config.yaml
norm: "rmsnorm"
rope_base: 1000000.0
parallel_block: false
init: "normal"
init_std_qkv: 0.0268
init_std_down: 0.0
decay_fraction: 0.52
decay_shape: "linear"
train_tokens: 451800000
steps: 13788
MLP neurons of a small language model. Each row is named by its layer, matrix (gate and up: input weights; down: output weights) and neuron, and shows model dimensions 128-319. Each number is 128 + 32 x the weight over its row's rms, rounded and kept within 0 to 255. Numbers have three digits each. A neuron's up and down rows have the sign that makes its largest values positive.
After each neuron's rows, "fires on" lists the tokens most often at its 100 highest values on Wikipedia text that the model never trained on.

L8.gate202:148101101134114125087119101103073138126141093154111143110083164082157174046039111152196118083122116162178103077097138114124177072084141153131110114127099124105152115096164132131166111111085096129115098080085211105099204121102108156161148136116135113147095117114095141073131142120149137076096160160171103213094113158087129137100140143159113171111159105061113143142084089121170113106052133114091180169112136121172175172132094093118096170134151124054173176124079123155156107108114164176117133142154143126168088109132105136163143158108099135072173105096128099132147125160096191133
L8.up202:028150112117154112118186094062104062149130157143124159094109110101126163180148155088139084135126092107160130174139051086076099141072147123140113130074146100105130128189086132142167096084108101139129140076224116130115143100137159142174136120167149123071064123078101053111124103092083125152169115179146111135136110142135108095166102180085105142150152134106123125048145141067141089120132103084112150143130151142132106135170147085132171151159164077126132125093059184080225135158126127114121115152154111056192105113118087113170115144160146080137066143087117083121135105101132126143
L8.down202:203193164124102138143147114073158135166137143074101130134200061143103165097141120150150130095104154087105130131094192125157132188186135094122179071117120097130076154132139111148121198141130121154169171188115101160078121098144114100074160127131106175176139084151110101157127152172097101115134056074115151119064136066129163159128116137108044149115143114153140086160143137132087115136163153148137130159093080092097080123116148154050113092161105181172154064139178152111118173088103094222065146108095134115110158110135143117092159117115120147145144147125130128114149159140115116144
fires on: "-", "est"

L8.gate139:121139159127148114160164086123123058148139148177099107104145161177193112132144081140117149140157134114142129106097184156117170105087137167069200097200115122116124154118130155104139123089125076161130172089164068113144133142128094113106107129187131135122114082098095089146154191130139167133081149080115065151138182161141104119144120129131151133154109133082121147105104101069082133118105148157148172126069138115135125081109140141125133129149191087120119161080053166107162128118090161107124092113077088116103159149171159146117168140145084123100116100141107148099138161157125128093
L8.up139:178133170097155124128149144098168036080106117140107158050127099109099135117098182115169138161171122141135152144093166138098135168139115155095172115169097116072135150126131118117120162146142069215110106086141056172146111116192151136120083116190155120171095082095085090189102137170109156132097141111097061087136162152135115079170114110129119118161141101115166125118130080124105128113114129149166169057077187100097169092143119156119162103163159123088097134119099155102131154142047144153093115056067118111118188132158115142123172163147089111107117130122153154073096171137126153084
L8.down139:112144157119156120114140121129151094113130157143133160099167122177134093090084154123162131140100158105142102190070171117090109105113168165109149106123156118097129142155113101104162103101163146129133174097123146071143134145123127176106134100102107150086093083147142146084127163099110167143122193121113088163121090104110161105121117080118187105163137164162115064189117113132130131126118125060176171092116103132112141068127111128094120137148149152141141124137136158128143122135135098120144104137055062098138177153189147232107160118117160152073095093147126159099104136171172140111
fires on: " in", ",", " Stadium", " |"

L7.gate351:156080130172069086078124139082102151120096141133122117149143133187169094149107104108083130200115077121162121142158161183118155149100136082084157096079119163095108116162138149158125104114147098130143166119113116125089163148091137136126128175131058102136103166106099117122111047129130133122174078089095120175121158143124160117103112129129097172149188179143160131116174086090096072127106137140111136154123104141181174152184110126117131102136121132136139080177104175171066096139152147140082148139180159134188075177185143151126157112118164141080162144116108135133093201152123129161
L7.up351:118122136119125135124156151134158149120142114191141123141165135156099124142095140092170190158132193120119131195127152132139100163121089110078101104118102144177126105148089080099152140076137187098123142140122145090148127133183161249119144112144135092125070091091111104109087074107120106115122110104105127113170115089188151141105124113121122221117116134185138105131180113138085101080104126162066189088164109096113123119188078114193131148166172116110026110091120115112123086172106145146135140084195130123144102088166134040198154136137077145103144186127188182073189144086128100188
L7.down351:163176164143139124088141085120160103079077194132063137107144103061120080107088147099087114103142111173109103130186121144126125064131086161172133125129132109114098146115113166166170093108156104113108109121132066204159168121063098116105163155127130207119131207123155136139120124169159098137132082142092126223050099133085129144141115131140166138151178144105132103153065106112120131125160110151096112172135098130118174129105132163072164125126142159108153165143104077175083131115144129087124137138115172110092107166141121121094102101104139108141155132124118084119037107093208179129
fires on: "'", "\"", "’", " '", "es", " \""

L4.gate377:129112117130117114104136057163134161121165112142128109085112099133115132140154181109119065113108168143099182133115187130171134191186084134137169165130101080118142139121209078161091125108071188189111140133126178134151140093116140140122086171094161099104134122033066101146086121130114096174127146098171119124120134106176085191087086131193140203110147094146136108111141119151112157162144142140149125122154139176188140115176104136179073157156140169116154140112136139093140178176133158154121142125111124099141081144154134128163178092162148152118178142098111161081158208133099100126
L4.up377:086174159139130134187086174167125121091140129129095112147103107172119149147146154118122088107148167084066167179173138079171122150156133153200189062086112158200137174137203128172093145102120123134115131171124125125151138081160183179088096171131194153162094151076147096150102092027136143143117126116174067066109071127119158135068115094129087149118113095164097123119147166167091118179111177207116107171121130152116136131165091144134116086176173147156110035139127144091144136182135081066111158122111153139137122113075156091129082123127111084098221089093103135107116190098126112156
L4.down377:124187128100158101151175128116164097128155076137152083119194130149127087125106176150146139106144109043103127112166120191106069097091102094187210133098123102131110155085113131133231133116060115172107171124126127152129160125084114136109155124104146215173124168090135086144078087157140113176159134161138171124069125138153176143152106094100151136130138111154133112086081111135164115180134106130109097115154067101090164145170117169138124113129142129080131160041118106190125088106110135134160139092081199057127096159143096181138128109121107138071149125198144113132147176083081116144
fires on: " \"", "'", " '", "\""

L8.gate210:137095118134112177098105214115131097175148138151144135130117124137153138104116146150113133133107063189119094169097143133115167177139169166146134177133107059118107094138136105148119106154125130174097129164096112082149121150091171146146092135123168140093155211103106147186161090121141066122120110130112100112157176151113171110102108120131159103158096143118097085126093171126125134107098114132100117174139055071181087156138147129100134131195085122195100116115126165092138176058055125143102129120090151141143128094102117153146233213184076126138131097149083150130130097173094177135
L8.up210:110123182164120155107118146165134096160113106140124128091124116087135096129193109121079150177148109129162125122143143142122124141128122170195183135124096045164069090102176165092115121135127133142147100123138111150109110141103192095108076136138118167105152158138105110187091126121109114114138128143096144133162166148136173060108104097106204108155068119132109161123106148166099116094074140118124102114141129111166087070100077167079128113183183123142095152118161144102139133127044112116062093104081128120128147123204140130100182162156154163163054157121096140115079149145163137108
L8.down210:150126130090169170077041165122151161127132137152134138096149143149088093122083184107175120141101065132040108170132082135059142144140148156148111085146114133118090123141106102118156128164077141114151152168074056110202095140117125133129122112151122139119052160098139107122143068100153126113125106121140197092144161140107123152134164186141170108051135128146116162142095124150097162112152126172118074133135079073202109124144160113116171120173093130113076099115113126111102140117146083146103121138178155118119147101095095133170146099141142131072105216157152116120109157141150100173
fires on: " |", "-", ",", " and", ";", "ov"

L7.gate267:121176122130129070107125135100129139109097146084070114124112136180130136130106110132099164179184075067078079112105127132125122138135095148133138159164140117185085111165090172117136123122115105135155117126171114149141089125167207121115131074157138121063155128130138125177170131084090136193137129112121145143159166156126119172086099158142116095130181111126102163097070146078130117132098136100099100117106148111126134096120152096185159083156114149102139099081096111144113154141178099136060182172063180179111132195172106087090179168193129116101120103083186174149136138110159136149
L7.up267:103176102153115078150087097118170129112121093152182157125106142119126129106173167123075111147085059146160136095124078105169127185108144122138141085132127152162167134076058153129141140148154068127117154093172091122090150102106149204086153127146152193161163141090129081079116145146120150109159142102175116146095109107182182089104140134192155089121115098062132109131142115085133128152114186077152103103091130151160106127174179132129080073072099157124108153068121121150091174078128105093133128123159121101132143089149197100097144169169123067120154136177088100084103125148090130131
L7.down267:100098121118146184094145132100124128111157166160082140150172148143145113135056116165163097057153150120086145207101161110113136106171124149113104165125148143125079118169187101102120116113117183115103088110102164097193106158129102096157110171080147092065076116175108137126111118112100091170127108119064075123180182154072068129133103163117088075111165157139138097116121101144071144121123079080093163100125079116161143129109123140129198185156171133128132095155152132096103117147148156131110124085095110124134105150100086106186146027096138188131114135115169122145094100086145083120
fires on: " team", " club", " station", "on", " feet", "com"

L4.gate132:110098098126106080186152110122104082109112191133103088160121112099105171137069140125100155108171099113062156148149109152119145109179165178176163192103114210147126055171158127180145182143107108143197113117163123175172138172077165086088138154096162114170163157081144156120171096103186134089170149132166151089127118134145128119114129142180152061181133080148118203189120114138104115133141124193146139132165101087174159107145080071122135141161131141162109126087116142107191160092139164119115151163140091157119113138142171152141138099170147150139150124102117166117129119135125133151
L4.up132:144118133154131184148154113101090139064107161113168172116099189139117110088179171145081102114150154125096159164114202109161152132135107065083114159144123185127093121101093131156095143085115120099090052137122132135133135157107142221132111109149155042115121193123101147163110095183076174119138152151088157084099137136159194178118161079158179113088113085080094107115164082180140119086150179110090143160168142134162119130138099138170113104168110159151117137135146153178093144121169173187116153097124096142152124127173116091064110099144116092090106090194087181111139152051137165100
L4.down132:125178127127157097138105134155128115108156108188139088084102092149071201091115131095177165108191118169094090151157092124122188047151133177160185126116160134099103097201141144162121086148154136098105122165078129140054141168121157094167166146161132161139139120129105159146154146081144103148098088077098079113155119094096110105125147108119153070131096016111156212123147099103135115143164074144188133123162161116131135136126119078108047133088118156122102127144125118102159158096151131131105088111188180126094152137135145123093122108143092105136170148133137139130097076162154095120
fires on: " g", "H", " h", "G", " F", "h"

L4.gate9:176116085145145113111128092175110078109124215171124168131097159095221120091129149091081128134115173148146138176144145182092147156164158113192109109160124149066056078105153150086109120069178161110119088133078117108142136080100106109099091160134061146098143130170081130092101110151156130121133087144201115074086160174114078154075111173105134178141136070144098113142083126122144136148076139164151155160195160134085114165092150145107139113128157138110168122197057128058165130113118140143099158182136076090164065122074109169138113119155106106120128096093154189125120132144148062097
L4.up9:053105141111093130109136122092040123178114130159159130093156166098146106123135155138117123171126096110119083089170113146139133153142134161106103100119155179095133131137068129135160068103042147086138128128150090089153154118102077108133108135140079163094123134075121110126149092142105146113165127116141180117161110110110153025136104125096149137105121072105124120145197148098164068125129132144143165110120084142158116195131111114098093151226148088137073096157060160142101135163149148162107164121094119116136106070109050170133105078115113125089090086122164099139201115097117100075
L4.down9:176129136074175135124163142139164163145125151152154098127138094154105121134180084149130182108123111085148140170089164084106109138186139127139109151100075147084106135136118150150150147121166104179110139083145141209121121109171144125135108163105188117171190134091079158172113102180092090105120097110094188132128112130132145109125141173143072156109152102107155122135123094203126142129156098108128149125100191168153144148129191159140131177117066162097095117075153136147124125114083152084064137105155142078149172115139126107118185150104084157148178145192066088103178095131164138128
fires on: " ", "-"

L4.gate125:088108169102146076145125105137164078123151158119160130122151095158150126124091197139165094100121122138204158132116176181083122070154137119100107100132095140121149150106129132108050038123145114123092135158106157116175144068071120144133162083130110139166155112111147163119132169170180148105146143073133137119155191168169116137174141119150149086121113131149107161104099099135126109154144141094180105091142191108118160125112101169110104128153188119079123146159053094128105109159108146184095140129114060083078103180145131115155121164137042141113050132160126127151141164169142059101
L4.up125:109142189098112081142168123178093153146177124089114147176157132144115098075119078074117141152155154112117148162087114081157138153176130145103106119183096127132110113103185073134108132097216161138151199151134151146132114123115168130119115123154155133172061170119177135168138133171096125083145089171120167141149162129115159085132126184141127134166125105103165166151134205130080101159145116172117093127129118100151094035120145132134135094190063096142107090199148107129108152173130142094148106100118138121115118121135166113141137105095127176117167104177118081137067107101115135110
L4.down125:129104103133146170085191146107150120107159111146072164092097126110142101093097168111137191128186164126115071173138151142146121135128062140134159137129149082118154191074110158102143168088086090072101087100135125163111121173175076118174143145128074125100110079112064158141082119093115148132172084103167134086130125110154154125140134100103134107098174128147153108119139091102136173116109108105107124182107132111151166134110156115134176132167111104130134143083153119112133087139155142095158115118163100199172126192184125211129151099132199111147120081145167145118135144107128130148
fires on: ",", "i", " in", "7", "ot", "0"

L4.gate260:116129110124110118113129076153108087106138187097128116136148164081142033066135106110095090087106100115114188120159177077102117186139143084090159129138157161114080141060157094123154065145010083111044161110105070161126191110142123124153113092145097148140157075090153168127097108130125126134113137162173148120171109094083086149099072136090155138089161135093109094156154152077178149146093128099149132156112136164150169134074107117162049160133137076093108114123128137154114114153147123070138121133140109081157157080069070180109178117150170136098142142115143160146158106067146099148
L4.up260:112197078175142064072162140178111061120132160138170097100149097126113094133119181097094087122123157158137134140122137119109127160100105094192097091118081114111119113106143119110081077110116121111067135075109099127161135114138149192126152163135158137107087136123074108175125168072125125113158111091164078101178141155149102076092132080128182205139118053162151188147072161149155094090113111095162128142152156122145115045149151114138125168083148138088099083060144123139109135169151130081097138121162085127137106036102125141138121110135153110113104104134115121134135138166146148114
L4.down260:082107113068142138141124100084150129095084102152117109114119080106087048107136108123095144138068144135103134105118150084131130155170120112085139149111082126086116145104052153231204106170150139137086157164107118120106178127146077135148138104159112152148154088133106178156135114137161123090165117143140171137123170097109131160154088112153105110053167024112147097137107101132189083176130130094118155187151172144112158172090129139134110126129103129100106159163106135143125114181080106129084159146160126112178125090120106164127097125110109127120118116134094121117218093097152090086
fires on: " ", "-"